{"head_dim": 128, "positions": "learned", "lr_mult_o": 1.5}
MLP neurons of a small language model. Each row is named by its layer, matrix (down: output weights) and neuron, and shows model dimensions 341-468. Each number is 128 + 24 x the weight over its row's rms, rounded and kept within 0 to 255.
A block is one neuron, or neurons of one layer that tend to fire together. After each block is what it responds to, as a language model described it from the Wikipedia text at the highest values.

L11.down424 [147 108 113  69 104 137 126 129 143 126 151 129 115 167 155 157  71 134 115 130 129 105 138 123  87 133 147  97 121 107 112 111 153 119 131 104 118 113 112 122  91 132 126 132 135  94 133 142 119  99 151 107 134 162 121 176 150 119 157 139 155  84 119 113 129 181 132 175 125 113 161 129 106 155 147 123 139 111 139 115 105 147 110 121 118 123  94 161 133 122 132 170 115 123  80 101 133  95 138 109  94 122 150 140  84 126 152 107 106 132 110 145 108 139 126 109 183 127 114 111 137 131 119 106 128 141  92 133]
L11.down659 [118 127  81 160 158 129 127 139 131 185 144 127 165 130 122 149 160 160 135 160 126 134 163 126 139  94 116 155  98 127  80  89 100 128  93 132 134 178 105 123 126  88 154 136 152 110 158 101 144 152 116 108  90 125 130 139 147 109 121 115 138 101 149 167 145 122 131 129 153 117 113 104 123 144 167  95  92  87 164 149 124 141 134 173 106 159 137 160 149 157 142 107 126  88 148 136 111 118 114 120 151 152 140 118 112 114  89 125 141 151  86 155 110 145 108 137 138  95 139 109  96 146 152 116  97 165  98  87]
L11.down893 [ 98 133 163 117 122 127 117 128 112 133 123 113 137 119 122 138  94 109  93 124 117  55 188 126 106 129 108 160 146 169 135 125 126 124 151 140 134 138 117 138 144  90 147 161 170 184 127 107 104 126 171 131 105 132 141 123 117 134 144 156  93 136 173 163 145 152 127 146 154 159 109 147 116 129 131 134 134 159 168 155 107 148 137 138  86  89 126 133 126 100  90 151  94 110  98  87 110 101 128 120 134 150 159 140 127 172 129 112  96 105 134 120 125  97 171 128 131 140 166 141 153 128 132 134 106 109 144 181]
L11.down1060 [152 122 120 112  99 146 107 172  97 155 146 147 122 157 152 143 148 143  61 113 103 137 151 124 186 127 118 121 134 143 136  90 154 168  93 100 154 109 143  77 127 111 146  99 117 149  90 131 140 148  94 106  84 106  91 181 147 116 124 109 151 149 189 197 141 151 120 131 136 139 159 134 115 150 110 116 142 125 136 143 157 135 143 114 109 170  97  53 163 187  84 158 163 120 107 131 116  86 125 118  96 134 109 120 107  81 132 131 119 116 133  78 124 157 132 121 126 145 134  99 164 151 161  80 113 128 153  98]
L11.down1112 [164  84 137 130 120 116 137 128 124 235 167 125 121 151 138 175 103 157 110 121 123 148  99 137 146 150 139  93  97 116 129 117 116 101 130 127 101 105  86 161 110  74 122  81  96 134 141 182 128 172 130 127 136 123 146 125 113 140 122 112 159 152 112 123 174 134 160 153 101 127 175 102 156 145 132 119 125 136 159 103  98 147 150  87 151 139  97 139  85 129 136 125 163  93 117 133  94 137  91 183 121 165 151 100 126 127 138 126 145 150 157 137 117 149 117 104 125 122 161 153 164 115 179 160 139 122 110 127]
L11.down1413 [102 149 186 117 143 126 108  96 145 126  83 134 114 130 143 159 151 176 112 158 142 104 109 128 145 148 158 128 106 132 106 149 107 139 123 112 128  91  85  50  94 142 136 154 158 124 127  85  98 119  89 136 150 153 127 111 123 121 132 121 144 141 144 118 168 205 115 150 140 141  92 161 123 139 166 160 133 148 114 129 128 118 144 125 150 137 107 122 149 115 110 123 119 141 151  99 138 104 123 128  94 100 160 110  89 114 100 134 126 163 123 154  97 154 132 110 168  98 125 158  99  91 155 118 127 167 132 136]
L11.down1613 [141 120 155 114 144 119 125  89 136 132 159 132 151  95 100  73 153 113 169  98  92 150 143 116 145 157 150  87 131 122 150 111 139 120 199  75 114 135 122 118 129 134 173 132  73 148 122  88 133 137 121 138  97 164 130 142 120 118  99  98 138 132 132 111 137 134 100 123  90 134 148 151 114 141 161 141 116 129 141 122 153 166 139 129 105 137  98 144  96 123 127 116 135  96 136  82 102 126 101 114  95 149 101 110 163 130 168  98 143 176 150 170 159 143 107 131 141 126 103 155 110 141 134 114  70  58  96 164]
L11.down1786 [131 118 139 112  90 139 167 158 157 105 101 133 119 172 117 124  86 112 124 137 110  75 139 118 125 146 165 108  67 117 104 107 128 129 117 106 152  99  73 127 126 129  92 145 165 125  94 127 142 180 118  99 106  82  86 159  89 118 151 126 165 160 143 150 110 102  91 130 113 126 147 156 143 167 109 189 122 143  74 115 126  95 130 114  93 128 107 126 147 102 195 141 111 140 146 109 128 134 100 123 159 106 152 111 145 157 140 111 118 150 147 191 142 145 141  86 147 128  58 139 128 154 150 148 119 110 103  91]
Description: Table pipe after numbers

L11.down85 [133 152 127 108  88 109  92 179 132 136 105 147 133 147 102 175  62 110 156 154 118 142 207 140 154  70 145 151 135 132 118 152 116 100 112 124  89 132 116 136  87 104 151 135 176 112 175 166 129 171 129  70 156 114 150 160 128 135  90 105 147 141 151 118 120 129 120 158 182 164 157 128 134 137 145  98 144 101 186 129 134 163 116 109 133 112 149 131  87 125 105 100 134  93 148 136 118 130 133  81 132 136 145 136 115 103 138  81 156 118 132 108 155 112 145 128 116 119 137 132 108 135 127 136 191 153 126 147]
L11.down218 [136 135 100 139 100 154 126 110 144 147 127 107 121 115 175 142  92 117 152 151 110 103 141 182 128 120 105 187 103 127 129  82 120 154 144 168 140 143 173 174 116 100 131 125 167 134 110 136 127 118 156 105 141 147 140 142  95 143 115 114 161  99 109 119 130  94 113 142  80 116 158 113 117 129 139 114 146 122  76 145 125 119 149 130 102  83 154 126 153 150 132 135 132 128 135 131 157 125 102 105 128 109 136 134 104 105 167 107 131 166 114 129 148  88 148 141 149 167 116 148 131 147 139  90 134  91 113 102]
L11.down1052 [118 160 108 131 142 129 111 139 160 133 135  97  79 149 187 119 112  99 125 129 161 106 145 154 138 109 101 114  88 145 110  91 124 108 156 146  98 103 124 146 138 134 156 126 169 155  97 147 147 154 165 123 125 169 133  95 165 105 146 113 122 140 100 102 125 106 169 142 145 110 146  85 157 197 151 149 176 107 117  88 155 125 107 102  80 163  88 123 145 109 117 149 147 165 122 145 130 157 138 163 133 149 124 121 107 139 139 119 115 125 150 140 142  97 164 123 134 110 141  99  73 108 136 135 129 118 124 150]
L11.down1083 [ 90 145 126 106  54 107 135 129 169 185  92 120 101 118 115 116 125 113 141 111 116 145 116 100 103  95 116 161 106 123 149 143 120 146 151 167 141 150 125 139 141 131 110 109 165 119 140 177 139 140 180  99 154 161 116 130 112 141 133 104 115 120 139 109 157 129 150  85  86 134 119 156 140 120 103 144 144 115 101 151 133 123 142 104  98 145 146 145  76 122  78 108 103 135 123 168 166 126 119 117 140 116 145 115 107 133 130 117 131 110 155 114 136 140 121 142 154 165 139 148 154 131 152 131 178 128 134 126]
L11.down1336 [ 95 104 129 135 145 182 123 175 109 106 128 114 157 131 103 133 167 173 169 141 118 124 122 114  90 123 144 156 123 129  85 154 146 110 154 137 134 136  97 158 100 161 152 115 135 138  90  87 111 154 122 178 125 125 140 110 132  87  89  88  74 145 114 134 173 157 129 108 140 119 147 159 140 112 116 129 105 134 105 158 140 107  97 104 134 110  97 162 115 124  87 135 127 142  87 132 125 128 129 111 132 119 135 123 117 169 134 109 105  98 180 146 128 123 148 148  85 118 122 124 161 128 107 155 146 115 142 131]
L11.down1519 [124 150 127 127 113 104 107 158 136  99 136 127 142 150 136 158 165  89 114 123 159 154 121 147 119 164 150 124 136 146 140 101 138 158 151  79 102  99 139 108 122 100 109 119 165 160 135 102 137  64 122 160 152 126 126 123 117 154 145 147 138 110 116 146 102 169 149 136 139 128 132 107 120 149 147 165 119 157 110 106 114 104 160 121 103 123 128 152 135 232 114 154  66  77 124 155 125 102 172 144 129 120 116  93 119  93 102  94 120 119 130 140 138 125 117 104 106 109  98 144 121 100 106 162 120 163 172 157]
L11.down1642 [100 146 123 161  89 129  93 104 145 126 107 169 152 129  75 154 121  83 152 144 109 105  55 182 132 128 111 184 125 130 109 126 126  96 138 114 142 127 118 143 130 148  98 129 116 152 128 149 140 168 142 105 154 139 153 127 129 133 105 145 121  96 136 127 169 134 140 105  92 158 165 101 119 109 137 118 102 126 128 158 165 163 154 142 132 168 152  94 112 152  83 104 141 137 180 105 135 111 133  95 117 121 120 114 117  77 165 113 157 146 153 117 153 110 173  98  80  94 148 180 142 130 156 156 153 132 142 113]
L11.down1795 [139 120 141  83 124 115 151 107  98 102  40  86 144 148 169 131 118 123 121 142 129 104 116 103 120 106 109 143 130 123 103 105  91 151 131 156 176 108 117 154 128 141  93  99 148  83 134 185 149 125 128 104 161 139 153 114 116 185  98 117 118 123 170 115 142 118 144 105 113  89 133 146 149 145 145 128 107 146 140  87 121 165 152 121 113 130 145 141 140  94 123 104 105 112 119  79 150 103 115 186 162 144 131  90  72 160 135  90 177 119 118 150 147 125  85 113 154 105 111 159  89  98 113 120 156 135 116 136]
Description: Main clause past verbs

L4.down1432 [ 87 138  89 169 143 166 160 168 117  95 156 126 131 139 140  96  98 150 153 115 141 115 128 136 174 151 189 146 160 126 130 139 118 171 139 109  94 117 139 138 119 126 147  83 126 160 119  91 119 124 149  73 155  88 159 172 145 113 177 101 103 149 134 145 142 164 158  90 140 165 126 110 111 158 114 146 136 137 153 120  92 127 136 184 138 138 137 104 143  97 113 132 117 159 126 133 142 158  95 135 147 107  99 115 129 176  89 110  96 145 143 142 166 135 129  78 109 147  96 128 178 119  97 143 144 151 149 141]
Description: Templated field completions

L3.down22 [140 141 152 106 130  78 135 140 121  76 104  81 134 137 112 138 132 150 116 128  76 134 100 141 126 135 130 167 114 118 127 112 157 101 140  88 147 158 130 138 146  79  92  86 113 111 139 159 162 101 147 134 138 143 124 123 123  92 156 145 163 145 126 102 108 121  99 120 129 142 166  97 175 140  97 113 147 136 104 115 111 150 173 128 179  75 155 105 104 138 101 111 185 145 143 141 162  70 133 129 119 154 110 128 138  80 178 106 105 106 111 145 154  78 128 154 103 122  97 192 109 125 110 182 147 138 146 154]
L3.down81 [144 106  83 122  99 123 119 111  79 135 127  98  88 132 133 126 138 125 136 146 117 124  77 160 135 143 122 151 117 149 134 148 176 155 130 117 128 110 148 100 133 121 123 144 134 132  94 160 127 174 138 139 141 117 173 127 133 123 117 109 118 161 135 151 115 162  97 135  97 145 137 137  99 135 171 126 105 103 108 108 153 150 128 158 143 105 132 114 122 149 129  96 155 161 137 125 176 116 127 145 129 106 113 125 118 125 176 129 144 205 151 113 133  73 175 109  76  82 102 119 112 152 118 155 117 135 122 101]
L3.down380 [143 131 131 126  84 129 127 168 164  93 103 114 125 158 141 126 142  98 102 128 163 113 108 142 134 128 105 137 122 139 170 114 153 139 152 140 136  94 174  86 124  98 101 104 148 143 108 146 125 123 100 101 192 122 113 166 140 151 163 156  77 123 144  62 146 146 124 161 181 142 134 111 120 160 115 156 134 116 127 138 144  79 142 117 176 119 119 144 160 137 129 126 130  86 108 142 150 182  79 125 122 137 105  85  93 146 123 131 143 129 127 121 115 134 120 159 118 144 138 168 136 141 130  96 107 135 140  87]
L3.down693 [131 114 129 153 109 134 119 140 181 122 108 136 145 138 115 121 111 140 132 117 112 131 151 137 140  90 114 159 128 124  70 132 155 154 165 123 162 163 144 171 159 130 154  95 102 175 130 142 140  96 100  86 101 157 180 114 118 150 162 150 142 133 120 136 112 130  97 119  99 105 101  95 137 105 129 101 134 123 124 131 172 103 177 129 106 133 123  97 139 157 143  96  94 119 148 151 165 111 120 150 153 128 153 123 136 115 152 100 107 104  95 161 134  90 157 150 148  78 144 142 102  88 181 140 133 134 153 120]
L3.down896 [160 128 165 136 137 109 100 145 133 133 122 146 130 129  85 101  77 112 129 139 112 146 121 171 145 105 103 125 110 143 163  88 124 110 131 104 163 136  99 115 132 139 134 137 115 154 160 106 145 168 139 101 115 127 170 156 169 144 157 144 153 144 156 124 146 153 159 105  84 136 130  83 174 116 131 113 106 142 138  94 126 105 148 143 142 134 104  89 108 109 141 100 126 136 140 105 140 129  84  92 128 133 131  96 114 127 129 131 104 141 148 113 127 101 125 113 134  93 161 121  94 129 143 150  99 109 106 141]
L3.down1121 [120 125 153 111 153 136  96  95 145 141 143 156 194 132 139 131 138 128 102 129  97 105 130 124 155 120 144 156 111 141 118 135 137 136 107 140 190 111 135 109 117 142 122 128 160  96 101  73  86 139 185 129 125 131 151  91 133 137 104 106 153 158 123 102 115 117 103 130 120 145  92 113 133 128  93 137 108 142  98 122  96 138 156  69 124 126 137 128 121  69 149 143 131 135 132 111 128 117 130 152 145  99 131 128 125 119 161 113 158  76 107 151 128 169 138 138 151 147 103 119 161 145 163 138 163  86 131 141]
L3.down1528 [146 144 130 149 111 167 170 143 105 109 126 139 158  76 132 174 114 153  86 131 127  67 135 123 126 113 139 122 112 119 137 144 117 155 109 128 131 150 144 124 128 124 139 101  89  98 148 154 131 113 119 151  95 146 100 129 116 123 157 100 148 147 108 122 120 155 123 147 129 130 115 114 130 116 174 183 110 147 132 128 150 154 121 154 105 123 147 180 166 128 155 154 135 173 130 153 119 128 158 119 127 128 116 140 145 117 196 114 150  88 140 100 150 130 101 128 148 117 140 136 149  97  91 167 169  96 160  99]
L3.down1533 [148 151 117 135 158 113 171 110 138 107 116  66  91 145 122 122 102 132 141 109 131 108 133 129 128 140 176 133 133 128 199 114 149 120 137  90 131 177 125 114 134 152 116 130 175 140 146 147 107 111 128 109  82 131 137 118 113 122 142 153  88 100 153 135 138 103 116 111  88 141 119 135 121  93 102 176  99 127  81  85 149 128 194 168 116 139 148 152 150 151 120 152  96 115 151 137 132  90 112 118 101 120 125  85 124 113 145 142 125 147 113  91 148 146 110 165 112 132 149 176  98 156 168  98 141 100 113 105]
Description: Main reporting and action verbs

L4.down1803 [129 184 139  93 165 150 123 126 154 121 140  76 125 145 145 112 153 107 162  85 128 101 124 144 132 146 105  81 139 117 130 105 173 127 114 149 109 125 104  73  81 124  77 155 143  81 133 149 148 138 141 113 118 143 108 163  94  89 136 177 155 112 149 154 112  60 146 127 142 153 164 143 159 140 140 114 144 163 119 155 136 104 123 146 140 116 173 138 158 134 131 132 147 117 113 154 145 162 142 124 134 119 123 152 123 128 129 120 152 134 138 145 137 160 102 115 137 128 147 147 119 163 107 118 127 137 120 101]
Description: Table cells and measure nouns

L3.down286 [118 177 148 146 163 127 162 130 165 152  86 126 143  88 147 148 102  74 125 102 183 151 116 103 119 162 118 115 151 144 115  95 103 138  74 183  98 121 185  85 134 121 127 107 146 133 143 140 106 134 118 160 121 153 132 122 102 133 171 104 119 114 141 142 166 151 162 157 171 114 127 113 128 116 150 152 155 104  81 166 123 128 167 138 157 102 111 115  99 104 139 172 106 111 129  97 111 121 170 134 165 139 109  96 172  87 146 118 144 133 116 107 121 131 117 120 165  89 106 143 108 143 151 145 147 137  88 112]
L3.down581 [ 98 127 141 125 130 126 131 110 100 160  80 138 160 106 139 137  79 141 112 127 117 135 117 185 105 201 140 126  70 102  98 143 141 126 111 148 148 150 145 116 130 145  83 114 116 122 124 129 118 141 142 157 114 150 149 131  96 166  95 135  92 116 138 123 128 125 113 108 103 144 120 106 137 116 161 106 163 135 130 122 111 142  86 178 120 143 120 124 128  94 126 147 137 115 118 125 131 137 109  92 134 128 107 126 135 134 156 101  94 166 127 137 105  94 149 106 138 140  84 113 147  96 183 157 106 148 152 155]
L3.down803 [ 93 138 108 111 153 119 115 130 149 121 155 138 112 112 164 128 140 144 111 133 177 115 129 128 128 120 150 150 135 116 150 106 151  74 133 135 158 145 128 140 123 139 127 153  84 177 114 131 186 156  95  91 164 157 146 105 154 139  81 153 159  99 159 161  95 106 129 167 132 143 142 130  92 150 135  97 104 113 128 108 130  89 139 125 158 128 100 128 160 156 154 109 110 143 187 128 151 114 176 128 203 111 164  99 130 126  86 114 132 151 109 137 148 159 127 150 169 127 126 140 165 146 126 100 106 152 104  97]
L3.down817 [108  90 155 117 155 100 125 109 115 158  77 116 112 102 118 158 127 143 153 136 110 142 180 137  61 139  91 122 126 118 133  94  97 104 128 120 115 126 110 159 117 134 154 152 124 140 142 156 122 102 104 134  89 112 131 139 124 154 102  77 121 127 126 116 154 129 142 132 139 126 108 135 147 102 111 107 129 142 187 140 116 127 154 153 128 176 139 101 149 112 117 143 124 113  88 136 132 120 160 147 120 120 148 123 150 104 121 114 119 127 151 123 142 121 114 130 154 130 113 152 171  95 139 115 125 128 131 148]
L3.down824 [120 166 120 167 120 117 120  82 111 165  98 145 152 108 138 142 102 122 142 108 115 136 131 124 117 105 133 116 138 155 103 136 127 105 149 102 100 120  94 109 105 110  73 133 116 175 164 114 134 123 123 147 155 130 157 141 120 144 136 151 153 145 136 102 145 116 147  92  68 141 124 157  90 175 117 125 164 123 143 114 109 133 160 109 160 108 104 128 149 143  98 155 136 147 153  97 156 156  96 120 107 107 138 119 123 134 110 105 104 119 135 108 144  69 153 122  96 125 108 110  87 134 139 120 147 124 115 115]
L3.down1178 [138 130 162 186 112 122 111 185 111 134 129 139 119  85 133 147 150 130 141 127 134 132 166 153 136  91 180 152 115 158 125 132 160 157 124 116 110  95 187 169  53 187  96 132  79 136 137 139 133 134 121 135 132 153 160 161  88 108 103 115 110 133 155 186 130 179 107 167 115 106 123  97  96 142  94 136 144 121 109 108 140 102 148 116 133 148 130 148 158 135 135  97 129 148 164 140 141 103 106 114 122  94 151 121 111 144 131  83 160 134 130 163 140 140  84  92 143 118 131 103 111 117 148 166 100 102 124 131]
L3.down1194 [115  57 122 118  85 167 119 148  97 135 118 110 159 101 142 140 103  88 159 159 107 128 100 158 117 138 113 152  71 134  81 135 134 124 114  53 151 105 122 128 127 181 149 170 157 115 143  67 116 125 121 127  95 154 138 151 132 109 125 118  82 163 138 128 134 101 130 116 129 124 118 145 148 153 119 186 158 115 129 139 131 134  76 135 128 113 118 131 146 107  99 117  79 137 110 149 141 130 150 201 157 126 146 121 140 131  98 151 152 138 135 166 132 140 137  78 115  73 113 133 185  99  90  97  85 122 147 143]
L3.down1406 [145 103 119 119 158 140 153 107 120 133 105 182  52 133 112 107  88  91 144  88 115 125  94 118 158 112 128 111 104 120 152 131 170 127 148 142 118 103 154  89 158 114 121 164 126 100 132 164 161 146 146 157 145 167 139 135 101 139 173 158 111 102 110 135 170 134 148 106 141 117 123 126 139 100 147 137 142  99 164 180 120 132 117 123 118 114 128 114 100 121 133 104 150 103  87 151 148 134 158 125 115 140 158 182 122 112 116 132 159 123 144  91 130  99 134 121 117 105 141  92 146 130 157 136 145 109 143 111]
Description: Wikipedia boilerplate slots

L3.down317 [141 134 100 145 111 155 129 146 149  97 138 117 126 110  72 113 149 157 171 110  78 146 124 114 137 138 114  85 120 127  82 166  95 105 142 135 163 141 117 109 112 123 163 152 134 127 155  87  97 142 141  92 135 128 155 134 154 108  95 108 103 133 113 110  97 136 134 170 152 110 103 177 119 108 126 110 135 108 131 147 142 148  95 145 165 144 128  62 112 122 154 147 125  94  91 156 155 124 112  69 126 121 131 120 126 104 102 120  95 137 136 153 119 122 162 112 103 140 143 153 157  80 126 139 181 141 180 124]
L3.down775 [110 105  92  99 158 123 130 110 133 154 144 138  92 140 133 108 103 122  86 106 153  94 136 152 163  69 179 122 140 151 127 109 120 118 128  83 140 145 156 164 134 116 145 120 109 109 133 115 112 131 142 130 152 165 193 102 125 145 175 113 128 128 104 150 156 119 144 145 169 114 103 132 157  83 142 134 129 104 106 119 119 116 126 126  82 144 138 174 145 107 192 138  95 118 126 111  90 108 156 128 119 106 121 129 154 112 128 139 143 112 140 132 167 125 112  98 148 130 123 122 165 114 127 132 151 135  86 115]
L3.down860 [126 131 190 124 116 164 120 125 103 163  96 124 136 102 113  74 106  91 122 128 119  61 122 120 103 154 107 117 127  99 161  87 100 159 144 116 122 153 149 143 150 133 109 125 167  98 124 118  85 126 160  77 103  80 140 101 131 112 168 136 179  76 148 108 120 116 109 155  98 149 150 174 150 142 107 119 149 134 103 144 126 164 128  90 125 144  92 135 123 131 116 112 140 159  93 133 122 169 143 117 130 135 109 171 157 118 122 129 147 128 117 155  92 141 151 137 144 106 123 154 110 152 126 109 115 126 123 126]
L3.down1147 [152 120 115 149  83 140 108 124 152 137 142 129 106 149 103 131 136 136 171 122 115 127 122 173 122 130 141 112 176 158 124 108 134 120 125 143 152 142 135 111 138 133 153 162 165  63 144 123 112 159 141 144  87 170 115 138 121  81 146 125 126 148 166 164 101 153 101  94 115 106 134 127 128  97 114  71  88 131 124 138 113  98 119  75 175 150  73 132 111 159 166 105 159 120 137 129 110 143  96 124  80 102 128 108 135 118  95  83 134 177 148 183 106  88 159 146 104 129 130 167 123 123 134 162 121  96 136 108]
L3.down1399 [161 133 143 131 136 147 151 113 130 122 121 138 128 152 124 156 142 140 100 152 108 136 138 149 144 129 155 106 148 122 119 114 124 132 135 164 142 156 157 106 127 149 137 143 125 144 129 126 139 133 121 142 135 159 107 164 152 142 142 123 126 117 165 106 101 141 105 116 152 171 127 150 120 127 131 116 169 105 134 127 146 146 102 156 109 141 142 122 137 148 123  83  92 131 132 134  61  90  74 147  75 129 150  84 129  95 144 145 125 108 128 171 110 127 106 115 149 115  90 165 137 144 137 122 133 146 106 135]
L3.down1470 [109 125 156 153 133 155 160  84 152 137 115 120 176 108  62 118 152 128 100 115  94 148 130 110 123 109 150 125  89 145 117 112  95 116 146 172 141 124 117 138 128 169 101 107 171 146 150 135 101 112 135 117 125 141 134 161  97 145 113 158  85 100 123 119 148 113 132 109 117 164 171 136 117 160 103 183 140  97 155 119 135 130 133 130 146 148 110 179 140 104 156 125 105 146  91 104 110 152 171 167 105 130 139 100 128  81 111  87 111 115 137 122 101 151 139  99 104 124 128 147 133 129 126  91 143 132 184  87]
L3.down1720 [147 152  64 138 145 130  78 138 121 112 104 126 144 111 122  91 107 157 117 120  80 157 172 156  86 135 137 110  91 176 116 153 133 144 147 127 167 164 141 122 142 149 151 139 178 120 110 145 132 128 185 160 115 151 158 125 121 134 132 128 111 112  95 146 123  92  91 146 142  71 128 116 117 110 173 171 125 134  94 141 127 114  73 161 155 130 126 113 126 145 103 131 128 121 112 129 164 129 138  86 108 121 133 111 130 132 145 104 100 106 112 140 175 142 127 158 106 142 133 101 104 133 117 155 128  93 144 157]
L3.down1733 [114 152 147 164 147 110  88 144 121 163 108 166 124 118 136  77 101 168 100 116 120 109 159 119 121 100 149 136 186 109 143 159 171 166 130 167 124 154 161 137 137 206 109 123 120 143 150 111  64 127 111 109 111 141 126 122 112 132 125  95 155 110 162 129 106 163 168 124 134 134 132 155  98 143 134 105  89 127 136 160 134 134 141 128  99 125 123  97 153 109 128 104 140 108 141 142  77  87 118 149 128 100 138 121 129 122 145  97 103 149 137 123  98 147 121 138 114 110 130 154 101 127 111 144  96 127 116 108]
Description: Segment-initial tokens

L4.down1582 [127 142 150 130 113 125 138 113 147 130 132 129  73 159 138 116  97 119 126 112 125 126 124 114 128 142 104 178  79 127  98  64 129 164 120 159 112 155 140 133 122  89 161 115  99 133 145 146 131 123 132 142 152  79 124 122 131 131 110 144 120 145 158 110 117 150 121 117 143 102 129 122 148 143 152 114 188  64  74 137 117 116 143 109 141 128 132 133 148 122 125 141 164 135  86 133 203  79 119 118 118 127 134 127 161 124 151 152 101 154 136 124 133 122  99 125 143  71 106 158 113 166 124 152  63 132 115 141]
Description: Passive past participles